{"n_layer": 9, "d_model": 768, "n_head": 12, "activation": "gelu", "norm_place": "pre", "qk_norm": true, "attn_scale": 0.125, "parallel_block": false, "extras": ["capped logits"], "init_std_qkv": 0.0197, "warmup_steps": 70, "decay_shape": "pow"}
MLP neurons of a small language model. Each row is named by its layer, matrix (up: input weights) and neuron, and shows model dimensions 528-719. Each number is 500 + 40 x the weight over its row's rms, rounded and kept within 0 to 999. Numbers have three digits each.
A block is one neuron, or neurons of one layer that tend to fire together. After each block is what it responds to, as a language model described it from the Wikipedia text at the highest values.

L4.up895:419472506516475500518569510461532423554551484502432523457564517541477442506469589562504548451468524526596515520502465503475482461609514442533496460485511499493457545491512527562488470485497536567441515513467478520549487514508537477518455471463467519444400525515490411444540487509478386493538460455426446522506535510446432526546524506436448578527508488429533528472488448499522485481596470439505451546463509556458486495498536494491522469541481535465517450442532516495522463481537545537559470476506521432499527446505528515444442465510503504527502504487480483556508562503474543467
L4.up1028:522505465527458492521459478453412463506506479537552561504419421543485549540541496512539562543602550487503445488497510477543463526517450493530459483465502481551519565514423436454567513486563501477517507505488536529454543528555496497510530413522492510474435548575462504549477490519565459560484529462429454472533493499460522547490513450484489516489505459537578453469405502515466487545485516471502519551485475539522501519535462508484490552555549508431418500491503518469532498523563482491474490483517460503495537508555485512520441583424471533507469602514476528430459536497558464547
L4.up1136:491528504470495482494455561449533487456470494461399551523469435564396523482440484495526494441445502490583450458487456521508505450475501476456508529500461463496483503474529563552499532430507535467509511468548543534470487549395517456511508439518575494491459460521511531520532471547465466482543449423500436470476588499535541554502501499524440610526481481436495498496404559457543525544570479505489471450481534488573489516476466473567486473564482532420461506477537525543530476484563545476505509626499488563475480499498462542489472551561469516494467561586475513510515452479528504534
L4.up1230:460435474504498470431514508489436475524540464498486483470425465519441481479469505409542493485452509495493481520430449479461487503497468479489501461495526570544550462425567537491515487570544524461523541480501587481513498481492519469474568518468522503479494484462560429478521526369545436483526553432495477481547491582569502407547484507436473500447561482499487514451536515562487551499428509462536532489491453436455481482514482540544480504554492517463441486526495515453510495486552594565486484482447481521472485553561492591405545437481553501501563566479531545499551431491476496459
L4.up1332:509428514458476541470539402488491455535488484499456463451498478510500569515407471449493473475517582536431490521544497564502507451610403439520477496524480520509543496423416511473512529509498527495468497525555480523555530492551512528536534463496564491482436456500496494462488455520530510452539503507510480408499449462474481555519499506500517538526452494478503535551572471512491455493512451441499548475506469450448508569464472544451505529416526540516511510533504498505493463516523541451517451517535497550548518426509525516524434544500554474428416587491519494458478447477551502518
L4.up1607:392479586463506511497517463504513503489519536503494402498555523513507569482467470522470505455487536508576495566430477576517524510462490513499548464472458545546510463443490487468447491482574526487471497530428481537581491529558534484519528511510550499478514509536480519534533512475518456477504427512544527476492500526476515489521507485432531573502541470462467539485461452472520519509449490532402436509524436486568442596432493571508421495527501511485536506485493539486412494455480507572567506543490516476475492437475517531477449535453506501561488461482529449589535559482512534592
L4.up1918:557472506498471437563532472485552450464476467527450451453529444572468496497545501490418446507546527440523538469481399527462487501544442422438447495488497508525579588501523544528454533511462538531500464526536458564475442585531491479476554483515495497436531515570550433512494461447536520506494504402439541536524589472496536508494522458456455481498562539455616452461529565401474523566549488486506462521459483549479483499518511536469542485507484443477515537515475509489556503468551482506452510490560544483489471543553532523446521549446442506483496546475446525568555578501496530511
L4.up2383:521433573482486471497569460465568484461511400518498545465433445496604447492407534492442534473495571471526554496453477468533453455564497465545477525486486533467456507561425471502519558548464531542461515460435563531530534447492477465438534542445517460476554538493523453483471466496445506530487425468447519493564556511457453499529513535494527441444566514520491484545461539502459489531476551487447509458496506501512449453483478500492451504501467473467507503543571453480499526465485496530474491561519558506437420505529476523483477518496493533551485478485470512502557539484536505522
Description: Phrase-linking modifiers and connectives. Tokens inside an unfinished phrase that point ahead: to in according to, his or its after because of, adverb pieces like -ly in deeply and handsomely, and more or very before an adjective.

L6.up84:471538457532497481531472472494486423452498468445483502471512549494551509523515531486520502461515461483447521537481454566431493467512468472490582510553493481450557484506501429436493534518447373410465427573536514512557523430545454520483505528472469519478501456558458623464491468566551442457480509426519503573492559557490527482519463476498499435502494501484509496439436494453530502526521562470504600566459463472502525523498548531534579498478503481558468510512505543588446560513482450546467444465494436517538458438457490564492499494551491499455519487479486509546524513472478519435
L6.up2030:504544509451513498496600574464522445497480482547581602565470524525585520497536510481528494493516484516509473473437555572552495416522519503560603528573557500512470519507492514504441491503468459555468491497542523523429538470514446468520488548504499520490426516426476573453505566477443453518457472457482463567547486571528515418484499524466515467487453450495496549525486519551570438604454582447486604472483506511423482490437463490469570516394552485522517493513499582539498563540490507514423495472535471531540489516461521536482495500466510563500393514507498467515496526440512493473
Description: Predicate noun start. The first word after a copula or "as" that opens a describing noun phrase, like a, an, only, longtime, last; sometimes word pieces or table cells.

L4.up49:475522516592444546597495434471516432512488592533612475454487468540456467466523469557504500558496506491501518498488528558436475575519513512463504406568507568492529536456442538440530554456453520448499497461450523538466518466541498447480493484486459484422479538507576516501514542566576494517517499453480489519448500531518564519486530548501453551523428488474563456441566480506505497555460520444514474551478427522488512517492451451504525510495469523499497481527494501537492526455514523514509510581578505498473491530485449508509553418524480502491390481423516539475465500581536528439
L4.up240:537557520490493514556487513465499494546489565560494500378528469477472491446474469476462485464532524547493519507473482526494505517435471496486511529548533401488498573461518477435471521508457382499448535490565519480392462504476452432484589600485473501558518496517543516519528508501564502525516496512511493529433481545533543463505503526468491461428442552498484545501475450476590521489508525485539517551505474516558521455463496458586557462526559472504470526451478466553443512538483502501478546514528534488501511453437527452451476438514489550507529536492534480489533461529553381477
L4.up915:520566475600578494529564547393526493541505550520495493448445508506476468557500512510528485499536513456539476474443574548457465472464543451511565548499488544486553494459496496545509515449459427490545479423498547532486501399549533394493435503499538459514499443428526557470500567584528486502538510472508484492506511546566525425460514540537463476456456487465420472477543446495587506565566513477495452483524408435569524479568467530445453506506567481469570529425472496509495519465540520502497522471483575468472482498551449480509513502457534519464470563537510596538498447471501479540
L4.up952:417524456455522436509542485477496464506440471445505499474461491446492526549457435489437499469548515509453587431493511581502546487517543479500462516447362500438514494571500431477534468560494494524574494495472506497549430498469435477551484477428463471457486544480442499525456597478558456460566519492419409439490510482440523500531486491477495454466562466503420469495534471560453554466468450559457505460596474526513497530577551516502520458534516435547550530480517447524514485463503519491519513547473509487582484476488559472497541532510461486424508543558547532476501537464529527518
L4.up1439:490479562425436492454539554508531569491500551442499562504528541551411459430533512483465522485551441507476396488427526508520418483517481505538567522490514490482472529470580487455530518515472457482476573492510500563480444513471428473484474487418451487545487559533457446492443488514544541468444576511497509486474456542481589489398506470489461477497541469519497546526584487466466513508501419523514543529520495432501498472574512548523444529544494516504489558494475533529497492525478520549587553485444537435563485482446513491483507538522469513484486495548491497546495534498528445440
L4.up2236:441527474479492429518467523527485487496486447514522494442488532528478522560557568508505497439527475513556506518482460480531495503433538488416549564535445485489454512546482471499496489446484536502472569476514524535547524587458427485466550457484491573563498524491474510463524514558511461509478511509469541476511517495502525502555544510487515495497554513406563477468496509462472491574534406588488560540458454358500433502437513580552489500494462442592493529509548552551517502549542491536457445463545500488520447408468431500492486482512510549477462492463449563500499528505489509470
L4.up2726:524466529501463461528507455523511583592536394479590482482525544552497512446460449542481476496504456485529491523508537483533536486447491463497483544511502539461505533440451522523523527473454601555469551521550499466541543526472543477462541563487513519602552457521544522478479480502481516450452547446508510529489540547485462511519498487462498452476550555408510534506530466458502530542575505491464550515475527524549520468487522489511511543444523491526424470554456554498470447522511466490503470577574493509603499466531487436524552539515525468496384512518411540458468518528449469524
L4.up3062:449487521542490461494532516482522531502492565439514399415497498577474524489495499510470484505562475539567528488453485483507509581516429488497557504561497516510487447548552594492478438508556497492474467500488490532495555512518533449434569471502396474574568460522498539496482515470515467471464464498523564507472486532554491550464598487487476407459536490443505530467483472432482521516536488440472545513465533479488502561497551479525540508498433419547469504558488482476506505594536527456468421507492526541516530515505530517447463499477512450494536487584466458457515555495540393458
Description: Clause boundary in biographies. Sentence-ending periods and subject pronouns opening the next clause in biographies, e.g. "Harrow School, where he", "outfielder.", "New Delhi. She".

L2.up1342:550558543498483521553438507443512455494512512505469456543460506575415518470452510501571454520556416486521466515443485455555559540501495558539490497472521586523507485467548423444514520556489537469474567551473510502468485472509479477451472508516539529481496503508501543484499529482553411476561507508492540518512450504462463470535476504472498541509459526547520442484483460521491538501439550466537544496501507488522459534524498514567454492529487529552462454525552540522473494493567469530516541550492493491543424539481549469557459451497455451524529513444534462546513507483509468584
L2.up1980:466490489511550495536486509521528502499482555493499556556495529518497519558509498462519537573584555515499504550366434469539447424466469509422455507464502551456443537520528418512492457540445549503491526533526492505439511525458532503479557524523506496431487489468465564469532462466525428503446476497468414573515528465509498523545547602504451520555489492462442450524498442510501539470458475473478588418441556471505485511435479517512473465531493556599486492534476504440412488442553479535443560540518510460452488497558552537464505538514447521459458496563528532486398515510424480610
L2.up2351:483528500495450529528516472475480543532540427542524530572461502547426531549468462495522522475529525592559489497519628475531401497479446545507456476499468504430522502414529468464529455479503561495453507496483489527434542509512499545473506518519494442508449502445517472488545422524463486458496528455479478555449500410506538567480479419511521503540477564459565491477447471507577486532503431491536483517434457363495427588567487485514449483537508469547525473520534519513513565494492510535482543471476437495415526465560526445443456523473456495520540539542558510531437491498374508590
L2.up2923:500573530503574544482499497535491489532504455513513529565455567529541453584512571506506555576551550556484517506525531467529494440628436451519487544556483500512504514509520545553552461475515496487507482482479493478446491492488498500524426507516503552406537426561505462524557534510428483493528452544514523505556503526495530520507595477529482425584561501566507504433501452497472446505519538534480478468516566469602493549484480485465392471544465519541406505542499544503485531531570501487491519553445498474561481501544488541567476492526538551534506506428531545564460554515491573547
Description: Adverbs and -ly suffixes. Adverbs, whole words or -ly word-final pieces, placed before verbs or adjectives, often after was/is, such as largely, completely, still, also, only.

L6.up1803:533512529526472450524512443482490552623520505493507437532507518523549499547543535597505435509579475519526500405507521537488394471556422525510525472422441491476404524490490508469516540525453479458466521428515448530493512495416388561550497466492577475517472556505509518529522480489548500433540501482518494480467495595473483581433495488572459526518515471445450456562465445503503560496541495554567503542503462490532469509514419549482499444482529482521539574517452509536504498475557493435463519550475519489512518484484431501539488430444453473520463464482502516496515556633544457466
L6.up2345:475481583453501515447436508551446513600563403475466474520506509538469547494436461518414505568500518468536598492522476529430562524526483473531497498455513515494503529520544506474572498539480474527525544519555501494558421431485453546528573568426533494541473487458483526543481447532529403519456469524480411436440527475468484524451507474459515581495503489503518522544479505480494433559473530514440423482523411485508461466473450509520396504544475551463554560504430540497453490495526496449462545465442448513513486531497480532522589439491400448421578442489472483511476529515532507523
Description: Sentence-ending punctuation. Periods and other sentence- or entry-closing marks (., )., |, –) ending a clause, usually followed by a new sentence starting The, He, In.

L6.up125:441548416499493482506394615458495514496450539514568437493513510496503502514460395414505436538421489490457503548480494510531484481542564464465510530573490554534525511437452487501424572436426470486473493545469495465540543505490486431537421482494484490567527441518498509540499498493465552567546575495461490546536459499505553526498475484487510554476507417486478492498486539531531469484526468486439485492431550529483485507514501466524458504544511471473412502504454535481471455505479568487450474509497467463486505484537524552503536458564508442548478576515509481538481440429528565509
L6.up2534:447496517506424458449491519524404493502489431443548482496433577539411493562481466507526576500432489410514542470490500527420474478474517429516442476456542451401538460454472505529405538505445421497516474526468520559486493544445492545483460472433565495499514552550473471469534568520495501539424455443453559484548503595428500547460509550445559516475481437517434502475477540514501532489511534510444552553508504441494500507427441526555580501506442553474530474470490571519538482504498481539515466473449506531469455492482570478529525492539433477509458424498474531485506536373472469489
Description: Second piece after capital. The second word-piece directly after a lone capital letter starting a word, mostly in names or paragraph-initial words, e.g. P-el-ican, D-es-igned, B-om; sometimes the period after an initial, as in Warren C.

L2.up149:516488528547440512434513601521480480490557491472456505516484430510609512525500459457506446455621485546459501563462511446472461481412499498548527444576498487450548524444478498500452487531533501477487529405506498559516485481515481454484524491406470491430586499477524502407520511482464528462476467483466509546480509505520458547476463495503536553521453560494465498540425446439474465510490473505431544383490566510586478503460464545438468524474430484495520436434459454534434506532544476509522499584523456386534496463522478535437575522541468482431481551524496482494454431508529492546
L2.up815:507495469513514530520471480468546443505528411494466572553483452506505512524499544462516511565500504437453448518480503543515535506484468513431438490540520545510541455466527579521472552469499577473481547451486514532472531511517483547514537449455475535468601541494451533437497543534462523502484472426492552538542535468481455468561510484432534580563525576494486425509532438424476520411489530469512489509506505472517558509514439559515543526568512427524593442552470572488472515473507496477489536553519452464497516509491497472503511502491472465461475574562434452457489568405558553512
L2.up1044:517464462543480555491506510450539465516507476553490487563501431474509516534504450565473465523518445460495563445410514445512501470539525480476560579529451575495508525491529552456411526437496450460508524410410492499503478481500496499501569446453501435458501518526447490467520559489433542406485516466444485505458440531477538521475465506485482521502515512511555445531494520472528501478492443501440534487525545534463569556475528418490534504519491546501445476469490439522407480493525504518536495518412509490524556524516537477497517533528544453529549484516452498524490471504541505552
L2.up3002:453532451491559446498497519505477441511604450466551458539489464552513535521559444486455476492572537441523565490525483503496505484493489371554511570587516550430505511468513539442400561535495478495472518508511489504434504490474432530540530483486492466450508527449487581416502542465473530474435530471559488495504556479514492470495456493469473543479554491547518473569490472438474455433539455547430461447515463494527544576519458520497460574510510507472477455488512516488453560545492471515513502512481461485453500457516489481562492548465536476508503529574516438509490535493502514587
Description: Sentence-ending punctuation. Full stops (sometimes ? or !) ending a sentence mid-paragraph in Wikipedia prose, just before a new sentence starting The, He, In.

L6.up2163:498492473452415487491541487550589557505476537522459520506516494506486483520482544508527502483455527495546491419458513503519500471488539539513496476485456503465502569425501509545545507534469548499495493488467545497540476462520513441524533476482528429450425475461493438537497502448521467544623469446551472510473555459473519461567455465520464553502540509520557500493490449492549525520535501421512489510542467546482470448529540498562566502415501499516469479548553473513495537507579445486517512495510482473464476520567468474448577527502524514448498436467505417507474496501487536536
L6.up2911:542481500470473471522466445563566543523485559549507465488459517485512459494545551491589485419499480523517466453533507490523505451503446482510495486504513504448520532505521458478522516562487482486540492502506477536458407510477545544530549527419423467484516470538548547456532452414477519488506430515519547491564490471455509506557580520565497530470573483445471479430507456503468495454499442522430522544510508505469450533527527508468528515476458430543524412474535472571542561533528443486480478556511508456428573578467478514507467510524456418438425500551469494531480510454496616463
Description: Start of characterizing predicates. Token opening a description or evaluation of someone, after words like described as, was, or regarded herself as: an opening quote, and, more, is.

L4.up109:519515486506544424500534476478468480448464537398585464435479495508619501517465573474490525508496496434554480466609455474551488529405471524468465476449497511518520503551574474460520471464533536560544483418517548504491521492489514477505528451530565546490528445485457465519571514492506489402509485477526467550554526446525491451605535526514530471450432476470605449530521555524568511544543530501461551472486507549513563488483493548504454446495535589511529538497475519491493534498433533535463437535529575499471516490481427513447524509466487478510549491440487477483506476547524485474
L4.up314:496610554473538524510547538546442486514496544524462546444446485414526499508492514556487496550468541452491572489474385452521515522607494480453518491516506499468478485499565505511494456489500481483538514427478461532417472515496515554468510493565527535429504478466555478499493503519491535470466581456419550498432505563486460482471480489449440493561532436498521458539477512525485528503513471475534475485487450511450574538462508481448404500540463526527476586462537485460528545512533432490524460481449549557507551597525536451539495502480490483531534489556547504480504492461485508524
L4.up969:501434504448510584416483587460520543476438528472468532478518527537517509479424519459518522435481553524536527529455486457509540541557428482480535475477443541525521454475526486523468478526537562503610570435521522480521483440501531558453410527496508531536507508454414509526499451474545537487430497449482534577507457472445447414505452559502489492539524516493455478510483557480521455534440498440519441580532493468490573542531519558528567513515507531513469503485519438532561536474466556560517466506522523470504488497492452505507463438454527532526519487503520471530477490509490504534
L4.up1378:508479527591623475516556496388473485451486482483591448521527469485515526503486516487417578490463532440528509435547508497540540489514469437488536480498492555495579448467483456490506523494464448516552556508478519521489448552568519519456531528468474461463544440501503489457541475460510429516453503550535516485499508452555457408550488483496524503451519408446554535459535461558476543515439476450524476483495479539534486556457515457513526523447518482547581554551494420497448489442450552524532560432485504597511519533584568500564535456464495521455492564566499479497520466485569499530
L4.up1936:448492530535527534523444482531500430493496507520534532517487588503529503523441476507519541475497492475565489529567529555460465500460425539443480456469474487527552480510529534510493535441411524502470562509505515557468460453526485481439524544569532482512547472447475473458526512448534476512493425484522530479513602539458492572472509465459523434456527482438529499500449561498528517581481441480498497606476514544486492553455514489489377513480566605484405503498554469490497541418504511515506459480522529497435598489495443556501553510491496566579489395491467498416556464450379480514
L4.up2138:501478482533508487528510484524507547438532571510465480513452523523499490475557475549467520491407534478475540478556539562430520508574488538536559496523472488465534484493495445484415475498464593483562474510515540434486492427451515475495527458474534488531464460487444468562492484433432560480499591454488530508476494572484599502531410496545501475565498445500590461530493409506502528513537474487513512551463500471467539461557536493448488544535455567493504574514470508473544512518449484488567540495475503511502540484467499544545499448543500551531442488546557485497454462550540526529
L4.up2537:473505528445574527527462511535576427500402442482544513487481488529384505513457530482431529524503563525544511536472476456460531443531498460525519454513480497598477485522518551478585480535523493520548526464502483536508468481479543502436509456546546522396536459418501493560503479518502535540499530539533487518508568546511463352419458474485531519568579504457486523532498529514456515467375464428485470451577495516472486462494471496515551552472482518486475503417534458619517519464483433557538495491420527591485452520476537523523548555532572551529502471510506513486487539498455489477
L4.up2911:509386513532475485530496534427458536446523532457513468457434440530512441497533546562408506449515549553511548521496534523554501425528481531457507436469482531479539474482431465541545453498525478487457504478511492451530483474497503456468446510500517540451458465506502426503461396456500563524522516531485526451519549499493506432568480480450414493516495487512457446470507423550578526513506566478499518517510519528487515420493512429476467465489473480510512571501493436532539472479548539598538515511462549502444458484481494525441498467566536556539466499560523524514515487474501500526
Description: Second word-piece after initial consonant. Fires on the second fragment of a word split after a lone initial consonant or cluster like c, l, p, as in c-ousins, c-ranes, l-ip, p-ianos.

L4.up338:528488532519409467481578514479538474505515531553476489558447516546433506510503528563424507546482477575429410481564482468527478516500504517512562501476477498502505485496567522471494561473487369548473524473603494490469543508524465541410511472508542546459407531514406464547535493505524588510470496432582464543519476437527454511495476480424429542465539557485487494508561476455402528503479485547446540502522539433496494424472440524589418560548471464532499506516454537471495545477509467474508486538410409457545470475475558489500512465458461466469467524527494441442505510458514448513
L4.up485:528470530462471493517545533511455448477503512532551513551520504484546502457502453464488489484494453535442394476494453577504557483455554493502555475460521526500436583469397472452492406555470469465547517503498524493519535446554467551522440571515480526486477499493488605550492527534477484598479488521463534428523415515486504472588428460464457462492542504487466508536495514548605500531450442506449427502497515537515494485513475546499479503500537536470522468494527510497582538492519616536500495460416495530484488490480512522476497491440424578520534510478540512514445468494485535454
L4.up1153:587447507496473449534564464426531512479461533444535506542461483561569496513469456530472501517477409534508469509511560510534502494507466578475479425448506534510548531417499432483485492493492471479474547537501583486506504452506465506464479456460497436536506517521593478519479478594476485498486411552481423513482530505510464484515554502457501529502558428405484522487519493552472498481553522476536456471492534452556486475459516504537517577493508572471558451433537513456544506496521505481570557468519465426455479511369547453444558440557411519464532516385444538513470589540484503477
L4.up1327:423483501528507455573529553448522510395497408510499572509499520504416533557505576448510566572495474507463501524468474522484510508529469505509475513550498503560549474479514564462433441503515487452504518513591579478581485431505507507446529553544473531573502480547492505564545506536487433543529468486468498488470462518469522542432496601499432510436576559477498505461534506453464508531500491525545470480502507480495431551524525499464526493456470401543555498479458591568583589526551453516493474535487442575596442463470485429466526511558493527514478501457512487456503519546462503457
L4.up1523:547518478494495564515533462556495533547497512547516531516419420470552524500462516569529549505558485474494508485483495545448442565483527523536517490500501514526525515506511521546544443431489492525502530502504557456500500518504515510599489453532434476496467555527477547526529498530519482478511425493507478480490522506466501486450515488512545493477526476477531478499496536530611434516467539541510472427513473479489441593487513499430436533467407513479510464456503507503575546516521492503497458508558474444507511596574476533445525437484459489542489537496549546489543525590490508494
L4.up2143:503615444510437496498560452520461522483469472546510515457533506529491503486527447440452511485530574519549517500530502498488400446479508522576554528580441478497513493431552525467530501513481473486430498505523582567486524531508465462580517458477463584490521518514444543451524517517460515550464526527550539555558541504518497542547525487371441395520513471452539490451410513498559538517431506473489486497516525425535436535478508515473538537447518490530498600513569519455527547486504491548488537503529504493439478483487424474462512533471430494560522516447530454471485500510505561485
L4.up2231:454461495439553489452503475475490501504510543494411504465511481492563485505530520480541472443508476527464485523585445391535490502516515504558531440519475495477495455474442509525490486521468425493445533517556549473571487513577486495536404425538470474516473436578528545533484484439455373467551473478578513517521497484433516458526462497514465529488489473482499502519548483522604511466534495513558500531539531509507489458443500509538532514465469592499531453504430561477498457517528424525431529526487510490450451421531512561437466496498484448510529552463575453515472524487502523525
L4.up2554:501483552495544535436456453462538492532485541509492493513425419494480433468528477474516471425540552486469487501475543517525518491495522507476579499446499543564524519504517543489524596474509473464445533468489485410574457550508524509469459437446558518478476477527503479492537453521497507455488560456481537526514482494531478551514522558513455526489473558491498482551482508517437588551540590478504539473531525476445552578502510447576535404557432487474463522422540567495529516531545471460504495529582507536611485479552533503439538545553505482516533504444462527510570502521500531488
Description: Determiners and quantifiers. Determiners and quantifiers opening a noun phrase after a preposition or "the", such as that, every, each, first, same, next.

L2.up312:505518543476474443479411484480504528533467517497522477491526503480476552518482473431501516476465546511553421532520458570497510448542546460627508543505528559414440494447552524539543501515566474619494462528528484449565509456452509558480437495517492467473511460455497489441494468484492600496426532438509457539546503521555465555447465527491468451596473467549513442483547497518505449506409564497477448585510522385564460479544427526556451575520454496496538475582424500529500501515512502539542554538457544481511419525413497532451532544433486451528437468489535544530495487482584478536
L2.up1601:498583525445590539463521476484537428520458507468486520488489490494498502484445540476557493389525556493475515501540488467510495501495483481485441482464502447517508472499520534590523509505484486551513534509478434550542481540468559543556445513555556437412444538479575535561572534470492501516533494501496469506567579499501483541544444429455502497560496460477531508502512483544497489470536515525447504560513492519477522431473452447504509511540525540530531562479541508542489492513523546473480548504456512503499424574599440542483443486480522538487459441581504526488504515551470465500
L2.up2383:530613498542467515499458506477518597513505437531532494551516438436555501480487480471409467519496464485550500475432524515495480522488399490527495512539517513453470479505554418553552464499512509523504534476479592521505509358489489473553538495542419559419578414476493483530493548540470489472475576499474492454475523436548477513540545476512465560542466529514480434509499463492435519469442454508549427581469494473588481452609458493553457466504574501472464496507471415505539514483486469516490566503508488502514506525523479531479437457531508503555441557491514558507430463547537413526
L2.up2728:525509500492538527528464525499474486479566598513498524445500420456502511541512453494502403440513540560463502584473509462516477502505502491515432504501481543462450517494554553475545491509564497538481513553523521545530539521503562510532464467502467528405537423495502512498561450425519484494476521447494545506511470536502523544549495481488470552515528471510547440550475534473490520524504491562520542534537477531551492455551521503511471565549577509516432469484474527479420543448479528536599494465468481539495452510494495492533454515462527478475426472577519598576504538539597542541
Description: Suffix -ing after split stems. The -ing ending of words split into word pieces, in gerunds and participles across topics, such as publ-ishing, sh-aking, claim-ing.

L2.up17:559531465488518511444503488432533630500532452493468484478501458509461612496535527448508487437515459493521514459507510467557513490487476529558529528525484503543466474485405549512547471499529504541456518471492467495562565498484555482512513454507512534436469565536484578500500467469472525556442565383410541544526489451520513483572417516523513443549427490457500468507463565464578515529454497537554555473446450564482570499546460530501461483536471498529518517534501537439521482557496501492425498512505479471607525542524492505541431508505489463449574420454501501429457554527512571499
L2.up1544:571519472475520440496512512473440546439451551482475545459430422540546530512474454501520533518509457513522526509529498554558520516518494522548519447480478576508516518590511526466519461511454523530470497487475498433499424439450510478517454460564474509527458531471489548512555469451502482527529531478368522499522555449550451468523451476523498527559412537574486469468500519528568559456468533548472518498558502539514505454502486574453553471478517435509521487482529461520518523486502500508448577558543482453510485523499513447504483491440503460536540465527489544471505475507512522432
L2.up1681:498550463534500497542556468488520501537466510513525577471501524464485552524467491475507448570439532516507527512482454529518458452478565464475566489443483509462469503551508515440460483542489466564550382451539472526505531579530547525548498526409518562462496436517476490479468522451526557501507467467476497533493457496553596531541497519498529501444418491578529487479522526448596550506448464562463522513483511483504466454527511509489445509456576562513514588525565451440570496532387450510478509546477547493531559501464561485484501513587534505514545444494525442463563490477541537508
L2.up2236:533530543557489495460581592505428481574555484497538499531475479509498409451548505452539592539450413470506436498542504487442512489463448470575542464549421428506509499481523512461530455467564511507497510443439500516532487496492472582460407494492481462480462465474525446545533411492494537454525453497460491519483451533589479537495490390430498563525469465490485444498496485485483406489507483513447482489508514507550573544465457515434487491439597510490510510507452495592476560573521501491470575617478517511533555543470444525473484461568550535494521476472492384487486481445534482501
Description: Ordinal position words. Ordinal words and suffixes giving rank or sequence, often after "the", such as third, fifth, first, last, 69th; also stray "th"/"st" inside names like Cynthia.